MLP neurons of a small language model. Each row is named by its layer, matrix (gate and up: input weights) and neuron, and shows model dimensions 0-191. Each number is 128 + 24 x the weight over its row's rms, rounded and kept within 0 to 255. Numbers have three digits each. A neuron's up and down rows have the sign that makes its largest values positive.
After each neuron's rows, "fires after" lists the tokens most often just before its 100 highest values on Wikipedia text that the model never trained on. A number after a token or word is its count.

L8.gate323:111158172077121117121134140139140071131126129115125146148139144090170115145101113146114147104156134143128126100132154104145123076118123053145123122136117103119112182089146132097110117080079119139112111127146120116132126118147105118149121177168114118140161171141087104130103095115172124121150107143089084126123161082118136144151136123137126132140136120172113127105159108124179158173160110127132114105160103129105149114160116137145094153108100157175139144110110141119096113130127153140149133139099127138109104147139139113147168167108113144124097119096090094112095152138121137112
L8.up323:119070137098160171138091049154134121150122101115144120158115121072121157157164115102166093129143137082133152130122139126102108099108153128147172118137137148110159137148131136072121103139098082139138105095117125110135168095112115148082164149107140129085143129151105117156113113119125098137142135141155108114116113173139110124124104109097122097175142095094131149106134137132105172120097102103125139141142126133166136154142106069156119126097156134158191103120140187165133146132144109133116164126149154078108102104148175145119143133083167139165151129149137131114161129150107112111
fires after: "\n" 27, ")" 21, "," 4, "e" 4

L2.gate72:115152134132149144142149152165160144105140150163108130105148094119118133148138132152141119175129117082125148144143131144150136137125118139098161108123147147122087145165121111115089132122116129181106129147143109115162120109124115087092120154157127139114139105106167170150140131089151151082125150184151099171125085130133120111129120152099101129141168133160126140109173089124111146134126137131134113166128145114150047169109130103107095135126139139101130097115116144091166126094129140081108136128098087118117062147145113098105115118113138092153135132105110119115144121115098133116
L2.up72:162108127150107167099138147112140138099176132133094108145169115180116119096124101170131152105162120159102100089150128182139141081123115158116093152148113071122111136159155148099132119126143159138134147132096150146131165168159135116161118134140142113132147153086130106108087160151074115101120124127119145142119144142111102134114159145146117170128125105130133120146075113130171096150123130113141141115134139118091196120090090170142148121126131128101123095144110107136132082108139087133173111134082128107128217148130093125150140105153128133114138080135126117083140153118085113099
fires after: " " 100

L6.gate215:121113152176099097176144152106120100127130133138129119143168143087134130114126106141133130136173181119111163112117105136099149102097128126163116090113149142141171086122124154130109123137134107137104115107167123181108097145095143131138101096158117130100145136101127124140141149096119145085120172144124157085168100080119176108137141131134123109108124122127154111136116118154117114146130189153177139149155142140126166100120205151123106105116120159149080140106120162129110084127094150178126124125142149143118125126140134111124100108116099179150065180102150109122114134132069132122
L6.up215:123124094154126120132129129129109108188112105120148150115172107147088115131107123104102158149121123146171135104131111145156110109094181074120119142132135092155115107107101112181143144128100133173106095089106129129130107104089078152083148142127142163135141147108158108114125160107142116132086116123107160114133154128140125133153094096140079121109140129151124141094093138132178143103051125118109149157161139107169104160128131110118068102151152121158130105145117126144172121161156183156125139106098151161145106121148127102159121130140116134135175152133119131122090142138120123136
fires after: " " 21, " (" 13, " in" 11, " post" 4, "ig" 4

L4.gate207:150112129107103100165121113133151061149063148159135157146141119115143099148138120178116131170108121139126146087121142120121121137137144142105125094148119129102135131157136132100144107102145121117128130135163136128161104160141150107138153139101130133124125118105103135152136152100157104120091124113064077131180088090125142103130110103130178137155161105115139148120157124095127137128164098142172104117154121117163098113107131139083118107120137119095074143120088142172132118143103160164131112102115100114126125170141139081131128154133110122144133150142090139123123124118121105139
L4.up207:113144110099144131157142139129117111148174161151141154110143109146130110126177167093125128164149146117172089112126123103145137173157118139146138170107123143132159165119088118122117149111113147102141103109074109099156141157103125134103062135120173107097149124098140106133102151134163089120104145113108153073092124107135140108197188103168137138145131097171114148166107107127136156126117134127148098161121106113095110091126147126162125146113179125130141130141120111149112085099115116135179139107134131101124176132122146124121116141123164142114124126138090153119120157115157151118
fires after: " K" 11, " p" 10, " F" 9, " Pa" 9, " f" 7, "P" 7

L6.gate399:092142155159138119146123089138126113116105131132114123153117171118112128099135149163162110157144120120137158104128119068119130091084114151172161107116131079143119127114109092112140105118132164124151152106159085118090110157108144135128111112112109084055164130099148152132134188097151119099126153124114110120151145099097163122180182155090171131136137127108101108136117108119108126097107124145114134111109101153155137095126146167096102121114148119118113162113095097141113115122100129108141119116103119100139140132112131120148146139112149146147106115125147095128145118119114135121
L6.up399:124131135139099141168144127097096113124154103116141143153174108149120149127108120134137125137112158075172156086135110084126142103105093148127175103096122109129142134154087133105115153156132137093118137154130125133102121110093125124125113094142094123117140116123122165105126132128106115124133132106148107134090118119142166116136130101120109139142109138093141109140109099139173154158126110138156154108094079164149112060136122096168131093107169145163117113137140171132121120134160159152127128109097099157113138128162116041113190106136105088116132148122172125129150113198138084101
fires after: " " 37, " Po" 9, " (" 6, " Y" 5, " imp" 5, " dis" 5

L11.gate54:094114095118124139119128134124157122100133108177150142179124153138132102154130074128133137133160094112151137143145106119135119090162130048128126112130160139093117112086133143117155169095126116090151134084125125155165157151117138111154145135182104114103144157092131148108137116168120057139166138141143128148155090111153137118145119112154128113147141107128058142137161147117140100112107129097121109087107118132099114135139122120136095076113139146137114138114189124152069131139094099120099107106096157108122123133177094158175115151138154132134116121135109101107084121158136164109
L11.up54:122143116123157169115115171132148096129120132092142091180165138128160159139121158129136136139144124150128118138131157107105140157079165143108145137170114120124112101098134133125100138088099068093111106135167116120079177122144106107109101170138142152109126155152106145092166113094137122113129105094105170133107122170134122116094168123125134162116111131131103116150127138135162131087114166158149124165143089133144137122149101123116127158110131079170165125079188138152122148171119121142140145098127087153138142125114101143112108141095133123111139107113137146125148116107128122107
fires after: " is" 25, " was" 22, "," 12, "\n" 6, ")," 5, " w" 4

L8.gate137:134096130136129158086125101089111139097123159119121089132078097158097123135176094148109167135121090139049114129155155091121107158084144122111127123083111126114161146121164083110106119136140146133131160118158111100142104098132140140125168123110130117135121105138133120148135111165107148083082107120083107143145121130183128095086152129115149143124135165130132160126117131150107134117127150134136138152098144085146175156108112151122131122068136151162139116127152085134133120093140147129130133136119137147153133135156122148095139135194105133119112140103101133172085111157122152144
L8.up137:117110147118076119098124170162140140131115124078118158099108152120116139122151131104074153115119126103144184086119105160133152114132137099062119132130166131113146121118138130123144097192109166145139122114186107125112079117140109074136135108116067126111130113123173121108124141145146145123100145159122127124164118132103084124145169122148126120100133092126114134108144128087152099130152103102150142136154171110138142158163140120149119134121175131126127135143150164153157082134177099120090098163109148140127112144129169165110136130129160128107159111133104128124122129103152151145
fires after: "st" 31, " De" 17, "par" 10, " de" 8, "s" 7

L2.gate186:075131149105110111133113168111127126127124118080107138117150119113094133134085078124126122153134128118164104145133145119109109121147189115100135129104116148109102133150127114101116103095164135165118136142149115109124097139133109097106150152140146134165117119096104151115118108116154153125123168149060109131160134147144104124132139180141065100158100116131125177139165111171090135138169107103119136160162088121136120155112150126127085113121152122133135150069130163122138128151108099154094159097135121152133095128079139102121111117095102146140106174126134124181127113124135127134
L2.up186:109118130130116108166167117158106143127120121130171126132089152151106161103194135182106185158129128098135105122155138138164097106147102116175127145115122090154095126148099149134131129122091118183123125122083113108118131139122137136083148130141146094108174161128093149146099125131136144131126103111122169104139109143183140128103104123154090136129132122148137107162131115133138129116115122081111136115122104160144139144104131156126149158136117137152102123113125167090138177148159144087069104172116172135114126117134135112160122122106115153140146133138130157083107155130151128127
fires after: "\n" 34, "." 16, " |" 11, "l" 10, " " 7

L6.gate492:154153151130122150156131131134121120137154169109129179168131087123119099127163096163154098127138127136080131114141129141182128140128124114179143122141140130123137060115109135107098118143168134145186126098097170135113120115136087090135142154114149138137147138115120139173131124131127121091107135141088115121176116134088117149121132152107126134153175115145107148090144115139127118128084140163179101104123115163138110140168190109069136153135134134128178142110115120112127139129101107130125171153147149072110180123156126108107120113103100149147136117141103112166063124134126093104
L6.up492:182171129153119127088119130141129128116157142153137181165113091089139100149157140148138124136084118101128151152135121122144115115086099099150094163139157137133106121151095103164080093129170138141120165096173112178107117135149112123111076136160137147134091154115149115184135124123128143144156159151125131119129149125122088136096155155127126122135124121109112070092153141102121172129120112154170144087135120145122134129134154113097114174131160131117107115121134173189099160118135103135111192150150085097102113140134157158144166112115120109179132104135100165127093116107103115100
fires after: " " 40, " E" 29, "E" 4

L6.gate34:154129126099119143140118096130140100168156157103144146132130120126078161089102094174153126127116138176155116089134109119095148133130148156114146160132117120162159142149138082150112143145094179087086121193111148138137081121136154093141099134143162146172123127157141128137141138142123141110109129155111132109120123103107164120132140152150141137114175140100131138122086132087135135103106086115109118084114120155153160149114164091108126127088104105129119096141137120120123064163112116138147128159129142119125161119132131120126151086131138112158105131096095109127110102132098139086
L6.up34:112148135128088127103148143124143090123093117136098087113125109113144122138102119111119146138085119120088159132094128129146085171153133096117132103099084175135126151116127172176095112186133112087200118115139112110109124196136152121119126122085136153116102116112172166138181104118128137142122125131107125105104107143131131138128114109132143160105112135123088131146165133130148097161199095156118128187125091086096112114154098109134114113145103108107104138136129167096114131096114111134115180097124131104105158142136135153149123084097113169127147129122118152126126126127160174147
fires after: " co" 14, " comp" 13, " Con" 12, " (" 10, "re" 6, " f" 6

L8.gate412:150146136097150109122141135151099108109128107131094141095160171128083140112127132171154172151129110171117123160143166095176169143152103186148139136148128122135118096105170164114104109074060156143146108144184154101167123081146128155102116141111138126170134139115131147113128130137123122141118132135130086111145168122139153145181121084116095113139136136142164152143140152159125105129132142152109116111136124140125124149091134104141154128113136126123103117081114130106122126095107080110122135163099119131118157122160135115138119088132138127156137139154130152088138108138138095115
L8.up412:178153125114157179113106139149133099170144112119116152142131136169127165142089138081123138094110118128166101119090151130123095115116140129125130139127139116092171162161105094134109166098111109121135137138163172138137146109108135142165107114146080161135163116144146140084127149099117134133183192106157085110086098132124111144133138130127137150149127113178075126093154097143100121123151105130129145129117135104071127099182125154159121171185102191134151127124119090100098115148134160161131155117113175097118105123125125107112122123147156143110128117177182122099138103141156098135
fires after: "le" 24, " inter" 9, " De" 8, "er" 7, " Da" 5

L9.gate250:153139122129114140084101070141120118110101152117118123137137120119111163155129077105098118087136169123124168116172131151139135142128117122165164139154069116113098157172150143113166104096113124089115140140111133131115110129095112192084124183160167133119159122115167093097097140153148092124129125151094133111125129117147136107171129099108098112137117119101081121103154129165087131111128130130159106076127129115105135091127115125100127145108119132133151141114151123111169106102082132167125109154109091138143130147141086146159126118108117132145189113095147146175085142088152119109
L9.up250:111139113122130134117158118126181118141163107163112132150069085153119117121132118155162103145150141129116115121095151103160151093125164132119095124137136139106105101184096166121162132187096116128172106084145098118135113142155127100117124114146171167155142092167124128118073157145153122143112119145155126165101141166178130111087123147156165131177122143122120132115156102127116118146137133123123125154144135100112101145133112101105167186118146182149101158102155130160159110178123137090107097106151130104127132133129135111116119120134091145210141136116128089119099121127116107138
fires after: " A" 20, " S" 15, " V" 13, " P" 11, " Vi" 7, " Sh" 7

L8.gate114:104151148130122107124120107091077111128067161124136124166153136156132141121149108155156149172106140115148119107125144134145140105117177137168150113107156087167099072148130104086099149124113114147141173132140119145087075152158144111139086125124143124154101133125121144113116147122099162101144169124122113143149133117159117119130109149141094105117122105156115155157124144128108150107104114148145125111140128134160162106138149135186146132161132131147100124120125097128115139130106115111171090184116178153115132100155157117130154080131124133153126149126133166149114110134157101128
L8.up114:126132138121137121147132127088061123108109171127178118151148141148107122108186145108095174166124147100167140145098090115127115119114150154156137107105112115130133124164155108091132132136148098139103131125106158137093100153139122120127105136164127142115094091140096147102102090127088161074163164108145121097149143178139176104126094157176100081148110141133121134126090100101092168113153108121136147164115159129177147122138125148144190134138123101160119089115114101133128110148098106092151117178123135105107126090127149135115115111126122146156140138152093124140124098128160095149
fires after: "." 92, ")." 4

L9.gate425:154128110114147153112120092139118103139150170112101136140142115171103136130138141111150134130153114152135120102162179120114132100141118095090160155127140101157082157115146164133160156117139142117108158153152136133131154169116086105164138107125148072105106116127130154110109152131103107060181101143083136158140115123153129147132175100140098135134144123122132174091125110098105135063143093106124131157103116122159123133107084138110138114105087129144148124148106111125116143117159114152127121117067127163112149180142124150093120153120106145111129155065159144113146125150161123145
L9.up425:119128171144143114136094120164138165156112102118159090141115136135149097117123114135094134166092142148129134162102119128180153110160148185100096126112115083108137127129134102169133139134174135095159107180150139120095135097124123079101147108146094116160147120116132117142117124140140100111159136129144117145124158121143126161128112138183163104138154128146142094131123147150186137121186124124133133103133128133125096126134127143165099088118155111118137157111169150172140136167127085073128094103148114121123144137098169103141109130117103123099155098123090164123091098121130122157
fires after: "," 27, "." 12, "_{" 8, " De" 6, "ce" 5, " de" 5

L4.gate413:131095158110137136129127143147124080105116156127114156093144128147180096139166124164133118159098112152134126113125073110118155129149104098146137124133134141116134115157131133179187113131163148128093132127139146154157148147139153123109123134111121147144124111159123162110124153122127109152141096163118096107152110118097158125103099143097136100166112100095113106126134062089113161130123123121118118120145154133115095121126104075097099149150166145114100158117138107165134136137116135150102132143167127162114132158129187106154171112106183162137129116169083104108089148147137115166
L4.up413:120161098130125135091127141157122140151147091122112124117133118174132078154152142141101170119160144147117075129135135121113121112116096081126140153126114093169162136119131135154127148118154150107134102091117110173125127117124068083123126111133110134165121084119091135126120104117087056106121105130137161128134201124113114131143107143162125146129122150151095091073078153151134142138157122104112114108127117133114147129119108129162140105132138124153137169123157101151151093129155141153183139137133150127130176132120150145106147118117151112154146182152134151096128107110099110131
fires after: " Ch" 18, "P" 9, " V" 8, "C" 7, "ch" 7, " p" 7

L2.gate398:090138168076159146148133129122138139102095128136136144122125155129094099149120117121113120096115144157116140138151151112115136120130121113145166153145124122110173102119155145131135149082151134140092119124110138134167131125189111056102176174135091093115142115129129172176127142130124130098093166114130120140088164143174110107119176133093125170128105140147077114149132085129094099129151113130164127133135111101129103198109121126108128139138120106126115131078124098121121114145124154107117147132092143094135126114153094157129112142083099155159114101156092135108131128114152172108
L2.up398:184131116145122096096115105114134106146120107073168078104094134113098089096178103133142131163149157159161113078129097129128115129105102114123104121134165138117129135108085117160105138149151113138092100132129098133141125107127092149165115111131158136144130094129111134187095116125144146129125093168143134141071117160165150165121117109126142147174112135127129083156082073150149127150082146123087135191134156133149143146094125129116123148161131176117165101097144142118112143122127151115067122104129137113120144146109120124135120122148159124126170127094139158084170130125137126080
fires after: "\n" 60, "s" 8, " " 5, "en" 4

L6.gate496:117127108121166142151147109139093116167157149150116160105108134151112118151135120190142124150137132158119146131101144113192115123125165110158140123127169111140159125150171132105107078130119106148170117102084164103111113166143088150130134133111078136117171124153158115129134112184137109068087139190106137138125132149089131153103101154106106178136110086145124120095133104165142102107134138151082110118112156121138157111133133115109150143132110156132139156154125127097152095118094135140080136125131157086124124144108096182094119122164131110118098109119149141158166151159156108099
L6.up496:130174131120153106144084148141119103121161104128114097149147092135134129114148149145115149168143126131085122147134152121139127115086121177124096175096156082112142160141164144101105067173098143089163154114097165123089107089136113144128102123145137133121143133113159127147156123090131131112130082127157131104142099166071121157132091167111109156094131135120101076118132149139088142117158139130152136183122143165120130118130178117136115157131130117115147129114150178106128112154158099152160143128124146114115080158140147135121133131148148113128097138102118111069141136145135126132
fires after: " " 28, " to" 11, "C" 8, " re" 6, "L" 4, "A" 4

L9.gate114:111082177149143103136135123092101105116133120183135134076081124153155119145142096102124144134150168146118129108114114162144113124120133108171123093140106139139123153138121130114157135166128136127096103138126157139149100122126135111118135115162163094109128176111151106102113087155063052148140116119111122124140097089146126208134166101134125186136144121162142169092097126121106136124167130061106130086131120135129137124130135128152128082125116145127137157156157098149140153084155107155148108162160146084087123145124154174087109150116167136139131116131141090118102131166119141164
L9.up114:140149163135131127130105091064157129138123105102161146111158164125119117121130106089120082177149155161125154178114150093119087087106139120135148109099131111133128151107164110143155135088126131116147092132101139138099120117100128103131086109153070106097165133118079077165152126121132109126135111144141144127152128137120088112130141101114091134129123081114155132145081135111091139118150129106127115117168134123121154106172132132162089158142167150155170151135101119117113118158132135150136136156092155145135134124124130146122149122100111125164148111130152085103112158128128097162
fires after: " T" 24, "k" 12, "T" 9, "t" 7, " K" 5, " R" 5

L9.gate202:126162147141132097122156177107123121124134107110126167108133114117133140125180128129145141141113148154145144115125163143105156151115145108140114109145108146086143142130096136099105131152138146184086153189129165117161127135138157164090158075121101148137136117164107161135088139134132141090133136092086120117102134127155146184172120137122104145106131108188187083176145121097100102090147105148092119094124168111118169099117152118145122130127129119144135151100151102149144157084153145097104142121164191123152075136114138165120114131136129137136137129151120141141163124133180149143
L9.up202:107189123137166149148140109151151121151107184118149152136143121111133172117110126108150117177112161112161122127142092166159125149086138098073111107166118172148097097072117151137140121152168102126145117146150129141154122130110176120108078120145141128109161163152120098146155166128156118162125130126093122118111128149131151115134092129079139147114173139130156166080099136105150109121133111091141148118122163117130179144140150129159135123098149163122115115102097104169156086117109085159132140132106103082126130121123099139101128119126148154130127121104078140088133154147121110119
fires after: "ed" 26, " 0" 15, " on" 7, "–0" 5, "–1" 5

L3.gate113:097128180113150163138170076168138123147110116148140123113148120116127123131119091119116102150210156123082146142151113120135173120124129096101173133156113138108166136134142132151122119098101166151103103100141117124143111126107126068132164167147128129156115126107147109125105158086134123115115160114103141123118169104197135135128159152086146160134117122105137128094124139127057141122128105168097172109152118110097156154087165124174102092136136117124135104143152150136106081121112116140171104104137104115126119144127114166117140148092157133164119151145101108127167180146126164097
L3.up113:130091146149159140137150074141129091130152118125116090124172138124153099093151122154164120140173170095089151163144147115150073161116088100115140125172133135102107135162139144109124150175123127101112125168168107093139152109113115100141134095080115100161133158098110135130107124130133156145123122127152133131106159103159122150124154132092140143143141114104110109108139150118125107110141084138134142129096156091102125144069159143125119106155126090107145131141116208101125162155126118138144126112116121089112152132138111150082127148149153118123103124141135064119161109110160125119
fires after: " |" 48, " " 6, "rop" 4

L12.gate250:156139073150147144125136120139137114128087171125145118155107129153119144149116112115131130123133117118141116112136119096159137058120147123160163125126160099129107102110137079131138131132187076120097113124153153105090176115108093083114129120129173077107121154136089116150175153131151120125163128147124132095113130106113109157111117129134113108143129115172066129099136102100087127144122137111118092105102128146135154081076160161137134130106123127165105126152162114130126119093167136153130112171093143104125136136129173123114163109148122128139131115126103145085139060149153146145
L12.up250:162096142132080170127124161083125124140127145160139124132118116163123091125120115134155142100067115122122147147110103144133174122121143136127165146160132125100098119144133107097123092177167086110123151127130100127179123136103155112078110106111169145104096127155107156134112122176097127171135132095127100167149136142115099073165100125133097114133121104155119159157161139132116123073059110119100130139123140105128118127106139094148115094103147137145140136096133107145094151115147150131163124155111124132131123126183159150077136090118137177138111130138108120107180108152156183136
fires after: "." 52, "H" 13, "," 7, ")." 5

L9.gate404:142070137122094108159101124112115147118157157138116133090111121196087189146136104115121133137149141087132119124101144133137116117100122163111144090117156131122169163135121130121127153131104107140093135144081095129176109131167105126139087132119134095147136070146093164157093142159134118142087080148127090124136121147196128136100138117111118139138123122125089154150118114145118149134112081160140130110161153118114152139121149126101152146122092162170096154078157127126100157104120122112126119117101108098126138149166137123101183141136136155138169126112130114154119079118146132146
L9.up404:142115187138124097186144127112099149122124120144116155131136151086114141123162099122119184127099152083155136161093138153105122096104166117136097173092161104123157116168150173082141121151112155146121128140121141079078113114126129116140144121114138144121074121134140151090086128133072143142089134156166096074139158071152100121118132133117177152132130123134145142129137113135144168151122125119113132085113159133119154111135124123133160102126116108106131102126084085136136141137142120111110079129104095090130180153149122126125148125127129114111112124086090121164147088130124100174
fires after: " pro" 18, " re" 8, "c" 7, " De" 6, " de" 6, " Se" 6

L2.gate153:135070121121131078139121091161126110143149122131130109114161135161109075117143112163102154140107120119145140115125149107100117098131102097135136137137108119075129143154140109111132089124126138140104107114109191154158111121154109115125112151150120109122119131135149180130132145122164160114133121166115133122162067124105124137141122122130097100092098176133096172125103131120149129117140140159149169162121095112107114131112081176121096163137122134107147149107128151150119108117152155099125115118119129130077128159137097138157138069156141147149090119116166132123174117084103103145
L2.up153:155144106122101090114117119138104113148192132153122083121123122172116118134136144134130161153163146113141140119086111122139152109150079148141089158168185105103104125157125097120195124129116160112120128112175123092177142108082139152155153140122121122118183149109124111136087159146129123103092066128121127132130094118135132121142137147120146144130079148112139104138130124124180116131131127100129106107158144118170139122106076145118154106161112133146120108149093126133157081102118165118170152125104111106136170136148132145152111122159120093132106132142136151110172143087092146134
fires after: " " 100

L6.gate142:141080113145102114128111160117117136116134165160105133141109123173058102154073101184121160137104115147160164115137152100126154150117123121158140095103155158163155137133125113142113110116148107111172122147112133135102142137133096138115123128153131091123124162124113078154123117096111113104120086146118100164154115135130122136138174140171083123154106112123128118131117100126150131115126089085111091120102091192166107166136129100068142138138094143156111116099127139124137160103137132143149145102145133098127096149151094037099105123129113143186112130126102148150141139132114128145
L6.up142:156141179147135155134149163126161108129135143139137111123140138103110133104137112127171160131136117087098146135156164126087196132120100085148113121135167154104144109146145125124140154123120138098107149086141103140157086105086104094145088164126150156105094127104154144131093058095168156165144121139133104169102071128121123120121097102119168136111142124154104108136115125141089109133172090096134114115162122153099154135113136116133137138081155108152124134125126168129123151133106135118108153127142108102096142143153106166125129134118118143142121112072094160106165141131095123101
fires after: " " 35, "f" 23, " f" 20, "ef" 11, " F" 4

L4.gate510:149119097104106116135134120154102099128144159136153121150124125166135110144111125146087151120172161150134117129175105119090184145088146145112104102141143139120092153157116130157105088157122133072133133157111092099157130135132144133128094102120120131167115106134117101135139174108138142136158147149136164154135147160120161088116160137159125150125102110101140129126143108135120070080096119146134119144126101123123165139100137139127122139183130125164130141109133102127180099100092094115181082141155102118159152174145111089127119114142123150167106149161117118166160150097103130097
L4.up510:145158127149085117150109101100075144114134109090158118131130135114162172138135147146128086146139145119093153112142106137083144095114138109120156116151066127126115166167107133086112121112129124114133124139167170113114103112132142121124100130135166120123120140115176137136151119153114149132109080143147178113084140145148094135126168127145113070101127084143117098109156161126138093147135100151105139173096083104111120102124135123118093124114151149147146140080096085128122121117137136144140120119136107130167135133154115149126106123129109126160158122119106092117103165171129148148
fires after: "re" 22, "C" 11, " T" 7, "W" 7, " st" 7, "st" 6

L4.gate31:133148106104107143104149123113098155130109172097137163129158163133093115114169059147147157116115151094107143115100166088093150147127131101178137135090147115100095110120125093108105097103157112133123121106137119103138094143128177099099140141135132101162142148082088111112137082169140119100146158150077119167143108099145123126139122129202106117116096148126153142142100148159098128106154095129130148131171106146189130140124136145141162154119127137121141154116130110150135099124117145103147077157118187130138125110135148099139146140114159080133125131118111111134109114112160129111
L4.up31:080107151105121084112120089075098114151115129123151148115143174152091146142185100127129175154095120114153139116096115096105085112147145115152144127102122090105135106117107107119103139103133132140099126133135152155121140172126172089106157157121143102141124098121134155120099106114134133107141125158089128150152154129169117114073144116146105133138093117177143118145111112138113158150108121135120134170192122171152133152131125169134168147128174105178110115095146129148148131152143155113180068156122128113091123114147164131155127110140154130141121158133107133161099147172140129128
fires after: " |" 70, "\n" 19

L9.gate291:155129096105149095162157119142158132156143133130146148099161122118129145093130113152131148119079130136149117127130145140120156101136145098129134152113141140103098109140100142138142168140132135156106122124151182119144114152096105146176104170150139124118167121147120132136111138107123138111135111124138135175126129098156132129130189142145134135097121143140120118138088080154133114098126130120151143162121117122095137116132163107136137112086146110134117149113117112109157066166126113144128130099205175139095117147089143165099099142112113119087104209122085139143200101109141135057
L9.up291:137121122120129112126115133108118103094118157097148152100129101139138130128156139133146082159108131128130141179117119121161110115146131124111135125128119159127159140153157147148111140089126129117118147114157149070129114133126178137147117146101149115108144116125172102156215164119139149132127129166126084154142125159088135165101140102145154113089135126119130120145174105123105133191174092138154149119166140114147129137130138159106106137121111103169141130102120148168134138115115095134091114109149144112074113127112132098124144114100069128188146175152173116110095119139083123146
fires after: " |" 40, " f" 7, " (" 7, "," 5, ":" 5

L6.gate63:109145143135104119163113113131134068164128163153089136167131116093117122118111090161104147117127122142117127115097145106147126145125212101135091126149116182133163144132094124142152122114172081178150163096126121122149118124147107082138108150117135140111087114130105159124169122119154120117146152122129119165142132132123119152129155148130119176110111179088098149135108140132104129120141160146119168105133108137179124154128141118133157103123123100137139173134158132127117141162121135157132140134129104101142145138124142174103170126102166110137088126122169139152146130141105055127
L6.up63:126156129159134123142143128127124088158154157150131150152162097099168103141115155172084088094135160166152148145129120093173108152095159079154107146192106134136127133094098123132193165146171118136127130108134131098155127111121100097112148159120160143160110097108113150106102128121132145137115111132150129147133138127120078143148134116139120149116121097103095113124121149119110173147165132127113133125161113136118117138107130146152179145142140139147144131147125195147110143177112091135118163125119137101122117131134129147125106155145142149157125137097158135153129115155136092112
fires after: "\n" 38, " C" 12, " K" 6, " " 5, " =" 4, " J" 4

L2.gate174:098175126056157122125142163116176120153099131158128122150149108130116126143092138182123128142145127104119134128132121120124106145128146127145114121147189111153120110095096096200108135102145123178114135115116142151117112089143143144111116140172124144112136109121107140151146148136123146121105130089131067149139123113170147161131131149126114110129138145129097137114093121118131105088125177138133169133095089125144120136147105091081098163155136152126133133118118119139148125086130117146165132130106108111150151165160136117134108118100162120161140102145121091111146189098097119114
L2.up174:102150124133152104099106146081163141088156104124112061092127141151143103113158113133159156109151120135131126103121111130145124124092138088158123173128108131103104143162128147128158151130108162162108136102135152157123133137135166118138095130160107144153117173096160119141135140154142113164136139094120107144130131101084136130122117125123143146130148159143130168111097088107174107143063188128111133142119081112114154136132126085105110138101174084137140125097140116151136078120156136134196125125089168114131148150121106140129144061138115113087118107138168089141135120135100152097
fires after: " " 71

L4.gate434:115158084134130196098168186142116149082085175162127099137115131129100141138170136101152116152119111115141104153094137161137122104108144134161119116123176130095167135144111094104159103069172129143147135139089106129105119151149128131123127091138100115130136092141169132127105109142132142118115099153156147111127168118111146114126111108110137137140147128102123108163121054097132095121141116151110120110103152112136174114143111120165149109094143128110119147111115109150073083128160106094186103141115120147114115129087111155139193114107132126144142147145124155097133106096151099160
L4.up434:075128135098110125113100101122121131137118155135103129163135143164139116130142079144106156066099103112126080116140151125139137133148132135147134122120143121157125132101162147095120130166154092134127146167126135079156128130098123134143101095111082129115125108100132142163064119136113106122087116114161147168150122180131134103146123103111138104119117112135152108164102160131086124107086135168119109133102142163141151133103127112135173120134103124142110144105098104128160129153195118092157148188086146119089142137091127165124161104168157117158125125116114115103096141146146102150
fires after: "." 35, "ad" 7, "," 5, "oc" 4, "l" 4

L3.gate441:144106178122136122145104123101117122137117104114132145063171130082125124108165082078159159131099146094118157140112152092108137145145146121128119124082113130119114102125158087171146114126103146115080125061140142122136093112085109118121140143108163133180105089137176137144115108116138143114134146183128126161165123127148139127122083147146115102101129135121110117113106114120068144134131120191132130121154142156123128109114190110143105123150162144122091170086160104098127129157134102157122112096123100137126128112109121124154181115136175117133096142143136154135153127177143138095
L3.up441:165106135129146121151106134122160131156170114109098112123142094080110144136103126135135106093108104135091131145118121063161153184146110114147112110134108147090127122152167125106171129120119138118099130116113119150126116083075122117158156140103087149137129151147149120103123126111159098115134141140128123143140100124140130114115120132074085113122140134114108105144152081094155145152113112152149122108147130132117120167096127148098100116125125134167081155142144147132098174128064140134117128136134093144097105157120126199084112130119170142113128125121128166142142179105138099132
fires after: "\n" 29, ")" 13, ";" 9, " |" 5, "s" 4

L4.gate172:131159088116129087150148183132117134132159138121131113115103105132134162139132143123115121111158124117132158101101114119131136125106139138147121119153122129138118122185132134110119134078176145154132114155153140135145111142110087173090128165114101143139139109166113099138134087153137141178149146148118148132144105100110142155102139100149111117137126088134196116126149117144141128115133154092132153087126141105104118110098160132120143157161122206155117149097139101146162115068110162121146112132110144121118116174130118156144114108121127106115090144157160157173099125188148166113
L4.up172:161178137166152110163104141104124148171117061168176114131133121112134116127126121118105073126130112154131103118148148095134178106148115103132142166133103146116102158155143136147112139136135140118142155114136112125133169125114145109091089152118141085112128152138174082152086083149176135136147121166162134112108097119131098142119114110129093129145157121182172123090115121135104078138191156119138098125140096095151157127093114093127151147100120146127112153121121157131115151107103092179166120116154094112135154131171136162120147121094123123174150102088147128172133129130135144093
fires after: "f" 13, "min" 13, " K" 10, " D" 9, "st" 8, " T" 6